config = dict(
    tie_word_embeddings=True,
    init='uniform',
    init_std_o=0.0315,
    optimizer='muon',
    doc_mask=True,
    max_steps=12124,
    dataset='wikipedia_en',
)
MLP neurons of a small language model. Each row is named by its layer, matrix (gate and up: input weights) and neuron, and shows model dimensions 288-383. Each number is 200 + 40 x the weight over its row's rms, rounded and kept within 0 to 999. A neuron's up and down rows have the sign that makes its largest values positive.
Before each neuron's rows, "fires on" lists the tokens most often at its 100 highest values on Wikipedia text that the model never trained on.

fires on: " to", "–", "at"
L4.gate1282,237,130,194,137,215,123,193,207,218,276,235,191,232,276,214,211,210,193,210,219,176,220,173,202,155,198,187,219,166,158,206,220,202,249,148,193,172,204,161,213,211,203,263,277,232,195,171,219,199,250,233,171,136,207,186,210,186,211,200,196,188,194,120,286,237,215,156,193,135,229,140,267,172,218,194,248,174,136,198,146,84,221,214,273,165,233,323,173,241,231,211,268,141,217,187,231
L4.up1282,170,200,230,211,197,171,189,218,166,203,209,194,167,253,248,161,266,251,181,215,225,172,216,164,183,223,221,211,93,200,209,237,291,248,223,246,143,211,221,210,144,154,157,260,139,186,301,235,211,295,205,200,216,201,223,191,232,161,194,216,201,129,191,239,226,151,167,193,135,157,175,196,198,207,163,167,205,270,144,95,157,250,167,220,254,270,251,140,149,219,161,227,112,151,118,257

fires on: "is", "P", "iz"
L4.gate727,159,170,144,260,181,203,266,256,189,175,227,149,178,200,265,152,248,182,151,167,181,288,213,211,191,168,207,203,119,144,157,124,232,147,220,149,238,181,233,169,211,250,240,235,194,185,250,163,232,155,204,243,164,247,158,198,224,111,268,183,163,177,217,186,167,167,210,209,189,253,219,154,234,247,294,250,249,185,171,166,243,174,268,187,176,191,225,124,195,254,132,184,207,111,237,200
L4.up727,251,241,132,163,184,192,191,236,249,222,245,211,177,226,215,195,209,226,191,247,206,189,218,202,146,165,268,157,131,272,252,234,218,216,223,190,178,233,255,175,197,288,264,224,237,190,230,148,242,240,152,121,198,190,228,194,232,170,247,188,307,171,244,184,187,165,208,121,140,207,213,152,182,157,231,230,248,266,131,217,255,135,205,154,219,212,223,125,120,151,228,220,197,86,228,171

fires on: "at", " Mat", "eth", "ath", " Sat", " mat"
L4.gate1131,243,176,214,171,254,276,234,137,181,227,216,140,253,253,188,240,244,154,242,193,166,188,106,157,216,213,160,189,214,191,249,214,184,154,149,246,191,223,168,135,223,244,259,186,184,178,175,208,190,191,184,208,227,146,183,183,194,164,179,220,174,239,180,178,223,163,224,212,220,167,105,243,189,203,210,217,182,186,227,241,197,139,213,222,216,195,213,179,261,200,163,149,118,146,175,164
L4.up1131,230,182,219,200,209,176,137,180,140,207,250,180,216,256,253,215,224,188,218,257,231,151,199,189,339,206,221,203,195,169,222,325,190,202,181,210,182,215,161,239,210,173,192,226,106,212,174,139,208,248,184,229,177,139,224,184,150,93,262,177,167,277,140,238,180,133,259,153,236,144,198,235,127,259,201,192,192,149,179,219,191,167,194,206,259,212,299,199,231,154,225,200,185,231,172,207

fires on: " and", " &", " ;", " or", " -"
L4.gate2643,209,172,158,188,196,162,146,231,250,208,311,205,153,185,153,166,252,170,132,195,187,211,243,202,147,228,198,120,244,209,167,127,221,206,255,183,239,159,147,110,245,274,201,203,267,204,210,197,147,194,192,201,222,168,179,242,188,112,152,160,210,222,208,157,154,228,223,167,209,170,210,252,182,220,234,144,188,198,155,242,171,158,158,179,266,210,253,236,159,259,127,197,217,251,214,251
L4.up2643,183,188,207,217,161,238,218,257,189,196,201,287,226,273,217,174,193,144,143,180,241,199,206,126,160,219,96,224,246,178,202,223,184,198,213,210,235,262,74,208,293,243,183,202,131,190,208,237,259,208,229,155,182,237,223,149,201,139,169,181,195,187,159,218,139,238,176,238,231,198,241,276,290,213,247,201,219,165,160,190,253,181,214,220,220,173,199,159,202,236,189,201,207,184,206,263

fires on: " Port", " port", "port", "ort", " State", " post"
L4.gate1009,155,179,226,242,228,231,171,222,219,189,223,143,151,208,185,186,232,171,183,184,200,206,184,175,161,205,261,179,225,247,180,227,224,204,276,173,219,159,200,253,217,179,130,169,255,199,204,185,118,174,205,210,256,283,255,275,268,219,178,164,316,133,239,132,197,227,230,242,172,109,212,245,195,259,191,269,253,174,174,152,158,157,94,190,173,225,165,271,184,179,142,192,202,126,233,306
L4.up1009,214,233,120,248,167,227,209,226,263,202,168,149,271,208,209,132,243,135,153,207,195,168,187,199,179,170,136,182,206,239,174,159,133,167,192,251,166,243,121,142,214,201,214,132,146,164,176,217,250,173,145,246,234,206,217,237,196,191,210,306,136,161,215,199,205,154,199,191,216,240,193,263,151,176,147,124,301,158,182,222,210,189,205,206,279,214,176,187,243,186,206,185,199,188,212,190

fires on: "\"", ")\n", "/", ";", "'", "\n"
L4.gate1941,146,218,255,120,219,196,203,164,167,230,273,226,202,200,166,213,204,212,99,223,234,201,200,187,120,231,267,243,117,166,167,178,174,179,162,201,221,144,179,197,154,207,193,231,175,171,255,117,239,156,215,156,172,193,236,258,204,216,175,241,220,226,191,200,145,191,151,176,285,199,179,179,228,234,303,173,181,217,203,250,173,193,209,211,207,266,228,207,257,212,214,168,191,168,180,223
L4.up1941,205,290,163,145,218,205,215,226,204,236,205,211,205,221,239,227,185,178,210,176,264,174,232,167,250,238,215,138,200,178,228,171,153,177,208,241,213,181,188,151,272,183,135,149,250,210,185,204,164,171,260,167,234,145,229,249,138,203,179,258,188,213,209,245,163,289,195,176,225,177,216,173,197,183,196,185,135,235,201,264,221,157,233,173,171,197,163,232,152,227,245,247,159,218,207,148

fires on: ",", " was", " is", ":", " as"
L4.gate1003,205,163,244,192,145,232,172,203,214,175,230,151,171,216,205,295,130,177,206,248,197,173,233,217,167,195,188,241,146,272,150,254,205,234,259,241,236,161,200,165,266,179,256,222,244,208,170,169,181,220,219,131,118,208,239,263,179,276,221,213,183,96,185,190,194,197,225,237,157,169,262,214,194,228,181,147,199,266,164,261,222,195,182,213,172,166,184,252,206,196,218,202,180,241,231,171
L4.up1003,182,225,178,192,158,169,183,165,169,240,170,212,215,174,270,248,220,188,266,218,197,215,126,193,166,199,227,232,184,257,119,163,184,248,153,235,178,231,177,157,225,189,213,247,220,227,194,196,174,193,130,171,99,120,234,151,209,219,235,191,211,148,210,162,127,227,138,217,182,236,234,171,246,222,160,110,237,213,111,229,236,184,142,287,169,197,260,216,205,151,161,210,225,214,214,215

fires on: ".", "k", "n"
L4.gate2627,218,194,244,177,256,218,161,221,230,205,221,174,211,216,237,210,155,247,160,198,186,114,125,174,156,257,184,216,187,198,199,225,123,212,123,224,226,239,184,249,179,217,210,216,247,238,214,195,196,171,163,303,224,155,207,224,243,138,186,182,238,221,222,209,232,166,205,226,216,249,206,148,200,239,156,181,244,253,248,163,178,196,224,227,123,247,226,210,223,241,253,129,219,136,89,261
L4.up2627,215,232,174,241,244,176,172,192,231,131,178,200,197,103,168,217,159,242,192,199,247,187,185,149,212,251,204,199,203,240,222,180,119,197,244,167,192,228,187,207,166,148,245,267,251,206,250,133,231,168,148,183,170,216,207,185,187,257,219,218,215,175,220,241,198,259,196,145,207,269,224,243,220,64,198,129,255,240,222,120,194,259,181,196,148,193,239,178,205,267,162,174,197,182,181,225

fires on: "iz", "z", "az", " Suz", "uz", "us"
L4.gate2769,240,192,178,178,227,269,222,215,179,186,238,204,129,167,232,151,190,185,242,211,56,280,176,195,182,204,217,211,187,159,221,180,202,164,239,221,124,184,197,189,198,228,294,221,212,150,204,163,147,152,118,194,232,157,228,226,206,138,248,223,191,167,258,128,176,247,161,231,178,203,194,212,213,205,202,251,175,201,254,187,260,189,227,172,178,250,271,244,129,218,251,186,153,119,231,217
L4.up2769,263,237,206,163,248,183,190,167,342,251,156,191,216,188,163,188,180,183,201,161,198,253,120,134,125,246,231,245,234,177,126,188,161,222,222,178,209,296,200,289,200,237,166,196,218,252,194,223,279,194,165,227,246,263,204,180,229,217,213,227,252,211,171,192,180,145,241,192,175,177,278,190,207,133,217,195,163,191,184,164,228,228,208,139,241,155,153,178,219,239,197,83,163,175,182,226

fires on: "ch", " arch", " and"
L4.gate1141,213,160,192,211,232,202,235,181,167,138,258,148,194,181,201,183,93,229,204,203,93,214,193,198,191,212,87,224,125,205,212,188,160,235,234,179,141,139,228,232,274,164,146,238,193,171,204,187,139,123,212,183,255,271,213,171,252,178,186,207,212,189,208,143,116,109,205,220,229,209,260,273,229,183,211,222,163,222,218,203,219,202,324,212,192,189,148,129,194,164,241,244,277,216,118,264
L4.up1141,129,261,204,229,223,240,195,158,146,147,241,145,175,209,271,226,248,196,203,160,113,200,161,136,172,189,243,255,223,240,246,209,221,165,166,190,171,184,178,176,266,145,250,219,116,240,277,265,137,221,169,225,212,242,193,219,249,192,166,227,161,247,201,258,220,222,175,221,201,229,249,242,227,211,276,198,198,215,249,175,253,246,205,207,203,181,163,206,225,143,168,188,136,195,265,182

fires on: "al", "j", " Kal", "en", "red"
L4.gate2836,182,204,199,248,181,239,150,213,185,213,163,163,241,195,338,186,260,164,179,230,208,165,196,171,241,186,200,135,130,128,177,233,171,96,224,187,176,200,165,203,176,209,200,242,222,103,228,216,230,192,278,230,169,179,183,214,268,189,221,137,151,134,271,272,149,190,171,205,196,229,181,186,201,227,140,232,222,179,161,201,214,135,196,187,216,92,233,190,209,210,158,192,259,200,137,158
L4.up2836,156,180,268,165,178,239,205,210,159,217,240,183,195,172,241,262,260,183,223,223,163,220,174,255,209,267,140,192,112,190,194,245,153,214,186,164,108,199,187,244,202,253,227,219,124,202,218,194,214,175,151,228,150,179,160,157,255,183,183,138,145,175,204,248,247,217,223,149,248,213,180,247,234,200,200,262,162,174,179,142,244,274,216,173,146,181,170,221,191,266,227,160,180,209,185,148

fires on: " ", " o", " et", " e", " and"
L4.gate1461,176,168,223,237,248,220,232,220,220,223,225,145,141,193,203,211,217,179,220,218,256,207,231,308,186,219,169,184,219,276,224,194,249,203,206,162,191,223,172,205,182,262,183,184,188,280,230,198,153,201,302,176,256,207,156,151,240,245,250,155,262,214,224,208,252,211,205,225,189,196,308,249,204,154,209,123,184,166,160,240,216,194,220,201,154,269,208,116,210,163,167,234,286,143,174,218
L4.up1461,234,158,271,194,205,255,178,173,211,204,175,234,189,170,182,189,153,218,208,228,192,271,190,114,307,157,177,152,235,224,218,231,227,286,190,173,204,132,262,178,233,207,183,236,197,218,205,217,237,194,155,211,191,196,152,179,149,152,180,174,197,229,171,246,179,241,188,221,220,181,221,189,196,200,237,203,233,181,239,196,243,200,133,184,229,202,180,281,189,185,193,191,224,255,188,142

fires on: " and", ",", " or", "19", " two"
L4.gate2238,169,254,232,220,184,155,261,226,204,209,266,206,174,171,182,250,167,238,213,253,136,152,242,181,201,172,197,200,203,199,102,152,151,206,240,239,271,223,245,227,184,173,197,167,240,191,255,274,140,180,249,162,195,203,146,144,171,149,182,190,211,191,169,229,210,199,225,199,273,178,227,159,224,233,228,204,182,160,176,217,113,145,271,263,309,222,214,222,239,238,147,161,235,196,168,249
L4.up2238,213,270,236,161,197,195,185,207,200,252,164,249,213,209,118,158,250,246,206,154,173,195,164,217,266,180,242,146,201,202,181,182,202,179,198,212,199,213,207,241,132,157,164,153,210,195,251,235,175,231,170,195,241,185,229,178,212,166,254,178,180,179,202,193,155,123,179,144,243,99,220,221,122,149,223,244,151,198,236,165,211,126,148,194,186,194,191,141,168,151,139,214,190,129,244,186

fires on: " and", ",", " or", "),", " one"
L4.gate2149,170,259,213,119,259,169,244,177,206,213,248,209,224,186,156,156,158,235,203,211,225,193,235,113,155,128,238,141,198,280,65,168,236,228,174,201,257,126,215,178,272,161,232,146,239,184,144,257,158,205,113,242,243,216,263,194,181,209,262,220,157,248,198,166,187,155,255,235,218,205,171,209,148,174,219,156,284,220,186,188,240,189,264,240,191,213,215,225,211,188,167,240,124,247,170,228
L4.up2149,144,202,188,149,273,227,175,166,242,244,254,164,196,182,212,197,180,217,240,167,253,221,235,258,187,136,140,115,205,172,157,235,213,210,206,144,163,211,241,175,254,233,239,112,267,189,153,215,236,184,232,235,236,183,170,175,267,232,186,204,219,209,152,172,205,232,255,175,201,202,217,188,194,220,220,258,179,156,172,150,146,223,229,263,220,229,177,203,159,167,191,252,164,256,177,182

fires on: " and", ",", "ova"
L4.gate1493,177,222,190,175,253,179,148,210,222,185,201,255,167,211,192,230,136,133,267,116,130,169,262,167,218,200,232,160,186,141,227,167,241,163,247,159,236,225,183,204,235,242,295,188,235,205,166,244,168,240,193,211,287,218,124,210,163,139,126,259,162,210,161,263,231,137,206,186,238,256,258,192,144,190,209,155,206,138,172,233,154,207,293,264,214,243,252,278,218,173,191,210,232,204,216,165
L4.up1493,263,232,141,233,258,234,206,225,252,284,243,146,174,180,162,222,192,201,234,144,160,213,256,146,228,206,192,129,225,177,164,143,269,274,188,144,191,200,275,188,232,247,200,200,255,180,213,247,159,174,145,228,175,158,139,200,100,181,244,197,247,167,192,161,246,167,203,198,231,193,173,174,154,164,178,206,188,171,282,189,240,172,189,200,213,234,221,214,176,203,156,182,172,284,162,177

fires on: " |", "|", "ter", " |\n", "op"
L4.gate1650,290,243,162,202,218,171,158,192,216,134,276,200,154,199,199,147,164,170,209,186,264,213,175,226,186,247,190,183,227,243,190,117,271,223,191,237,241,191,210,156,164,206,202,190,267,205,230,302,265,203,205,107,167,202,240,170,217,155,217,160,174,181,211,202,217,210,224,223,234,238,233,173,137,217,138,239,205,273,182,144,240,298,247,188,186,154,223,209,223,198,176,175,178,245,196,259
L4.up1650,234,185,264,167,170,201,246,166,229,145,212,176,236,223,253,166,269,210,174,224,224,157,235,143,163,308,119,179,186,231,168,200,267,204,209,186,220,266,212,172,243,213,213,217,215,218,138,45,266,247,226,123,200,217,174,142,166,176,263,235,200,207,126,279,226,190,203,218,180,286,255,168,199,182,194,185,145,159,154,231,282,164,291,215,213,204,216,192,158,100,167,112,191,230,202,211

fires on: ","
L4.gate1029,165,186,177,179,167,184,187,229,246,220,160,148,174,199,240,213,251,211,175,237,235,197,174,151,251,197,235,195,225,169,121,163,192,222,110,311,206,179,193,142,234,170,164,264,238,238,219,206,214,210,268,184,189,186,276,251,192,147,204,157,250,282,213,246,215,150,214,186,198,171,225,210,201,197,289,168,289,268,155,197,252,144,186,282,251,177,217,224,189,187,234,168,206,271,198,216
L4.up1029,130,243,287,180,154,207,219,166,227,285,247,135,227,169,214,174,163,130,196,155,283,149,157,135,208,205,189,294,146,224,198,204,151,229,244,136,129,203,244,218,219,185,298,272,163,171,202,281,228,215,263,160,258,121,158,147,222,253,240,233,255,114,171,148,238,252,174,216,234,234,145,213,170,263,176,178,184,174,192,210,237,159,222,150,177,198,161,165,207,164,151,186,212,203,172,186

fires on: ".", " |", " ", ",", ":", " Press"
L4.gate511,203,196,263,158,160,209,149,189,213,165,214,267,229,280,182,237,147,186,198,247,273,195,160,178,227,126,190,219,161,215,244,252,222,246,199,170,174,232,297,185,175,140,218,132,216,185,118,154,189,162,247,195,214,173,259,170,179,181,138,167,179,219,178,183,215,136,254,236,215,203,207,168,142,216,246,147,159,220,188,272,155,216,140,243,161,210,285,260,208,138,215,173,259,211,147,187
L4.up511,213,168,229,156,153,175,218,181,174,176,225,159,171,209,193,178,285,203,203,169,222,180,154,185,218,193,220,224,177,200,287,254,192,145,210,167,196,174,223,189,261,204,228,109,228,189,212,162,206,189,172,193,163,237,205,188,271,175,209,198,251,201,108,239,205,225,242,217,175,174,170,179,192,156,174,130,191,201,198,290,196,234,238,250,213,176,242,177,199,210,169,202,216,157,185,212

fires on: " ", " |", "1", "0", "+"
L4.gate1655,175,204,118,162,230,238,246,195,270,239,220,200,221,232,209,225,218,166,262,104,184,127,226,167,244,162,260,227,156,268,181,199,189,207,209,208,178,165,178,152,189,223,239,197,207,206,233,241,154,263,26,178,182,191,212,177,198,241,257,157,209,265,211,207,207,220,112,244,124,199,253,137,178,249,185,194,181,229,223,276,225,253,181,310,269,189,237,246,208,253,163,220,182,178,177,252
L4.up1655,250,140,197,192,142,161,162,198,147,225,197,226,235,279,203,228,246,197,209,217,195,198,174,171,178,233,133,180,201,201,213,119,145,235,206,218,180,193,141,153,248,168,196,153,243,233,188,155,200,210,195,219,198,207,226,186,249,206,258,180,239,232,159,227,202,189,158,172,137,229,277,235,157,141,137,229,139,210,222,208,169,202,183,184,126,155,241,152,127,265,286,129,134,174,237,151

fires on: ":", ".", "c", "\n\n", "d"
L4.gate172,200,200,234,194,192,238,230,176,186,224,206,229,156,258,196,167,138,193,185,177,158,236,240,255,192,203,253,150,231,162,207,221,197,179,207,205,212,130,217,243,241,201,175,170,273,179,215,162,241,148,219,160,239,125,211,213,189,166,182,153,224,160,284,204,215,223,223,256,155,166,229,158,147,170,191,120,225,176,205,212,202,210,185,224,202,167,224,194,183,236,227,214,256,217,206,197
L4.up172,223,235,221,194,230,166,235,147,214,196,244,160,128,214,217,184,193,175,171,220,196,243,229,157,145,203,215,219,236,245,252,233,182,210,201,203,210,154,185,240,193,204,246,207,196,256,159,226,185,228,230,214,180,301,220,188,232,136,196,240,208,193,238,251,246,227,195,231,224,176,265,136,139,183,289,217,219,163,218,236,216,188,171,291,258,208,255,173,144,190,167,257,138,151,205,158

fires on: " Romania", "uki", "as", "is", " Chevrolet"
L4.gate2280,152,241,256,286,170,225,214,211,194,198,191,233,234,253,210,263,280,204,153,223,155,253,236,125,234,232,145,137,221,171,210,153,206,233,160,151,162,189,95,238,160,136,216,218,216,137,196,140,139,203,175,253,245,206,141,98,187,109,256,212,119,284,182,144,193,277,208,168,182,229,241,196,186,231,149,179,213,204,210,240,207,221,212,191,232,161,222,207,190,207,135,169,231,141,217,212
L4.up2280,250,159,259,199,199,207,145,182,264,175,116,178,185,215,245,192,176,220,245,208,179,227,162,220,146,203,171,238,216,191,177,178,171,192,242,216,274,258,240,173,217,193,232,269,238,237,226,237,267,220,235,208,252,232,251,204,223,204,168,164,213,228,274,206,210,212,194,251,119,186,186,138,261,249,249,264,265,134,241,255,134,200,137,180,201,177,217,180,179,135,162,166,192,117,280,163

fires on: " |", ";", " ", ".", " W"
L4.gate1066,273,228,248,223,177,194,199,194,128,210,250,150,251,168,237,227,148,230,175,106,163,240,199,254,164,239,187,188,238,177,242,308,196,246,133,162,139,224,191,151,194,221,149,250,253,173,180,176,193,241,126,280,193,210,288,170,216,159,194,164,255,164,243,260,210,157,225,96,256,160,146,228,192,219,146,178,244,268,207,253,181,224,182,188,228,232,176,186,218,251,161,209,206,217,168,163
L4.up1066,218,209,213,209,229,130,175,182,245,114,185,144,146,210,288,173,140,245,229,72,237,215,165,161,198,211,248,180,181,222,231,220,198,160,214,188,221,277,274,147,240,242,170,130,201,194,249,259,262,223,145,183,166,210,220,267,177,237,289,163,152,132,199,198,177,214,237,199,248,200,235,166,192,237,216,221,258,164,250,173,228,205,191,221,194,269,264,153,114,228,131,287,203,196,215,307

fires on: ",", "),"
L4.gate1980,178,172,195,240,204,181,228,205,146,179,186,254,185,111,246,196,266,160,137,228,263,206,108,227,201,104,226,271,95,268,168,211,141,201,205,190,224,166,225,248,222,176,228,251,214,175,194,192,213,219,221,187,222,179,220,191,187,159,201,210,214,287,210,229,183,146,153,221,165,183,230,283,234,217,167,172,232,283,219,231,236,226,146,196,138,180,245,184,241,203,282,192,231,233,140,193
L4.up1980,151,222,249,179,161,159,184,249,187,203,186,208,89,156,202,129,162,173,264,140,205,254,191,207,81,210,141,147,246,221,110,259,187,205,218,142,171,201,180,131,197,236,253,286,209,205,331,247,215,210,159,157,200,108,189,153,209,179,223,229,147,201,159,191,190,208,213,179,199,200,165,193,176,211,204,203,197,156,176,203,170,270,194,236,234,197,196,98,181,223,202,247,200,240,280,186

fires on: " was", " is", " came", " has", " had", " place"
L4.gate2554,231,241,265,219,226,186,137,229,156,234,214,163,197,271,204,200,142,189,208,164,200,134,161,131,287,218,255,227,181,239,172,190,180,245,238,194,250,216,230,198,249,195,244,310,292,204,182,275,221,230,251,104,147,170,206,202,207,236,203,216,253,188,142,225,211,250,201,154,197,143,138,181,279,178,143,206,178,238,132,152,211,170,145,255,189,241,195,241,185,186,216,181,235,174,208,225
L4.up2554,178,183,188,137,163,206,225,243,217,174,143,214,160,214,108,236,221,263,262,171,137,138,224,212,225,214,226,235,263,216,182,251,204,260,153,203,240,249,141,166,195,179,186,288,171,189,268,96,192,183,257,165,171,252,211,198,166,148,220,187,270,194,181,252,145,172,149,229,267,153,223,170,137,252,255,201,272,205,212,217,244,220,223,234,237,220,187,297,219,133,194,272,249,213,182,151

fires on: " and", ",", " or"
L4.gate2722,190,150,158,207,152,198,183,233,184,215,213,264,138,144,168,150,152,209,248,171,120,164,208,242,234,156,214,232,193,172,213,132,229,210,289,184,148,172,213,254,211,213,230,171,274,201,198,213,219,153,189,177,179,189,213,209,176,197,126,179,273,234,208,192,254,232,244,151,194,200,203,181,199,135,99,171,180,109,177,256,170,188,198,237,184,170,180,245,178,222,177,202,219,238,242,155
L4.up2722,205,232,150,264,186,152,176,154,191,230,113,164,200,204,214,180,146,172,170,165,251,231,158,112,217,147,172,190,150,191,220,182,173,265,143,213,200,166,141,164,237,229,195,226,240,204,184,205,227,232,212,149,242,225,264,214,133,231,161,149,162,183,181,262,171,258,205,171,230,181,185,215,185,199,158,157,218,161,149,251,234,196,237,174,249,236,252,257,136,201,249,245,140,185,211,141

fires on: "ion", "d", "r", "ian", "t", "row"
L4.gate957,269,200,182,165,226,209,299,192,180,217,193,142,113,239,225,221,192,161,193,214,273,245,313,206,224,223,206,241,207,205,229,240,171,197,186,265,239,192,226,269,185,170,170,198,288,240,238,176,230,169,180,235,186,168,233,280,177,216,203,186,197,193,167,113,75,188,213,226,211,171,209,228,196,163,205,203,252,245,224,224,179,169,202,223,175,226,168,124,215,174,125,240,195,202,206,203
L4.up957,178,187,243,203,173,183,246,192,200,246,252,192,101,195,215,202,180,204,171,155,224,243,203,116,239,200,174,169,196,114,236,222,208,163,216,142,220,214,214,229,253,177,286,276,133,188,258,189,246,252,210,185,191,223,282,222,239,185,253,257,257,223,254,125,198,145,175,140,205,189,260,201,213,218,185,180,122,248,256,151,256,230,236,178,230,154,107,214,213,243,124,203,257,211,183,277

fires on: "\"", " later", ",", "\",", "),"
L4.gate163,191,128,151,176,216,155,199,279,254,199,196,124,177,269,246,227,123,342,182,232,250,190,236,150,220,183,280,297,207,245,178,234,153,183,220,208,200,170,133,235,243,219,235,210,162,175,230,192,151,188,192,246,229,181,189,234,233,278,252,213,265,233,176,108,225,212,207,238,258,203,158,173,189,197,234,204,253,195,160,213,215,208,146,177,200,157,154,208,252,228,172,203,221,117,172,234
L4.up163,233,216,241,263,174,191,185,213,168,184,205,219,162,214,176,146,216,202,180,149,161,186,168,222,202,176,109,204,219,255,109,156,178,217,233,192,185,165,210,171,157,209,205,211,189,147,256,256,212,313,185,206,176,162,192,210,170,240,202,149,163,168,182,217,241,206,179,245,173,182,162,131,115,272,204,145,255,243,188,219,256,211,210,259,207,232,204,182,248,167,180,175,252,269,188,252

fires on: ",", " and"
L4.gate2365,230,165,244,229,151,197,263,211,232,214,168,120,220,220,182,91,176,197,202,215,122,203,190,252,169,198,111,259,193,236,225,191,239,292,191,176,186,216,249,176,166,217,263,247,218,200,210,241,234,154,242,195,198,191,242,180,224,196,209,191,204,218,266,200,152,254,161,194,228,213,160,253,240,187,138,159,191,182,174,150,200,205,234,200,161,265,153,169,226,211,205,267,208,250,213,179
L4.up2365,197,268,211,170,232,190,244,160,155,200,226,162,176,135,246,253,182,222,219,144,188,163,238,211,224,143,192,240,224,175,192,228,228,255,187,194,182,162,157,115,282,173,179,206,231,284,158,202,229,130,201,190,218,193,199,144,216,186,146,182,203,185,168,202,174,272,188,212,218,225,179,135,282,227,178,222,231,214,215,185,250,142,172,202,275,153,224,230,228,116,282,151,254,125,179,152

fires on: ",", " ", " the"
L4.gate591,154,216,181,219,172,182,216,170,234,216,259,220,165,211,211,248,44,318,253,127,189,161,231,87,206,217,198,152,184,186,180,200,128,220,223,161,230,221,194,139,244,196,212,161,194,161,195,189,164,221,219,225,166,199,221,155,224,238,271,180,161,218,152,228,197,250,140,272,151,175,202,199,150,230,246,174,189,246,156,271,235,157,222,209,191,249,179,180,296,229,262,168,206,247,148,250
L4.up591,138,257,189,214,147,181,197,99,170,180,191,166,229,153,192,217,161,173,211,167,219,157,139,246,166,253,151,226,184,148,242,220,216,176,260,210,107,180,229,248,249,195,248,301,191,215,273,200,187,284,185,137,160,218,180,180,254,245,161,278,207,166,162,185,154,219,227,228,214,258,244,185,116,259,195,226,192,192,211,148,255,256,194,158,155,207,205,105,157,224,192,209,186,190,194,189

fires on: " to", "d", "ars", "ar", "om"
L4.gate446,225,209,163,180,312,214,204,199,227,166,185,205,173,171,203,220,223,174,182,180,216,247,141,113,177,208,183,170,260,223,232,136,278,244,133,226,199,188,189,241,230,185,167,302,237,220,215,245,118,135,205,195,194,250,237,204,195,245,225,183,167,219,219,208,153,257,254,221,152,113,171,257,164,199,209,215,244,181,173,237,113,197,182,240,152,240,223,172,201,262,237,236,145,211,181,224
L4.up446,189,171,194,205,205,178,169,184,128,173,223,211,259,189,231,254,159,178,167,181,180,210,158,195,128,248,210,205,233,236,209,222,214,186,145,306,221,190,165,110,183,134,257,309,186,145,155,268,188,214,127,246,156,199,235,188,236,205,182,206,227,215,163,180,145,237,248,209,182,210,143,244,193,257,202,240,169,210,171,215,170,248,169,182,222,153,255,209,201,240,188,150,181,243,139,183

fires on: " c", "-c", " co", "ic", " C", " form"
L4.gate2432,299,160,281,164,206,223,212,220,174,178,108,202,236,137,132,154,186,155,265,205,194,227,159,252,193,175,187,188,213,202,243,182,237,200,221,270,230,213,214,158,151,291,209,184,129,164,185,245,287,229,176,246,157,137,194,216,202,116,175,302,173,184,156,159,174,203,212,159,160,182,192,169,280,253,201,211,168,185,226,279,182,229,84,156,207,201,257,190,251,207,222,272,154,174,211,282
L4.up2432,154,227,248,141,176,246,240,200,199,252,201,175,244,180,219,165,169,215,230,222,179,231,243,218,209,202,190,193,172,153,237,209,235,196,196,243,210,255,230,263,195,250,225,225,174,183,185,309,159,147,149,101,243,234,138,194,207,149,213,150,181,257,206,184,226,177,180,243,185,147,187,198,267,177,124,175,210,178,273,213,139,191,169,206,138,221,197,197,243,212,172,197,220,176,225,231

fires on: ",", ".", ";", " .", "41"
L4.gate33,150,114,203,228,208,271,200,221,201,143,162,265,186,219,279,228,197,215,177,132,206,154,208,133,146,251,179,172,235,272,187,201,176,146,163,217,253,221,84,227,205,159,192,241,242,225,187,152,183,230,158,110,174,217,165,205,152,179,202,160,205,281,190,226,182,165,243,221,181,207,243,171,292,190,201,183,200,232,193,168,231,204,233,152,193,270,240,253,243,150,224,167,129,244,115,205
L4.up33,209,202,212,228,171,185,203,222,205,184,174,219,202,199,245,236,202,205,195,171,268,188,164,120,199,234,199,286,190,196,162,263,242,243,227,129,265,193,194,262,203,203,195,209,195,172,179,179,224,167,177,202,277,202,196,191,219,250,172,224,210,175,304,246,229,263,171,163,208,260,177,155,250,181,155,186,183,202,219,264,136,193,244,173,145,236,168,247,177,251,189,213,202,248,220,135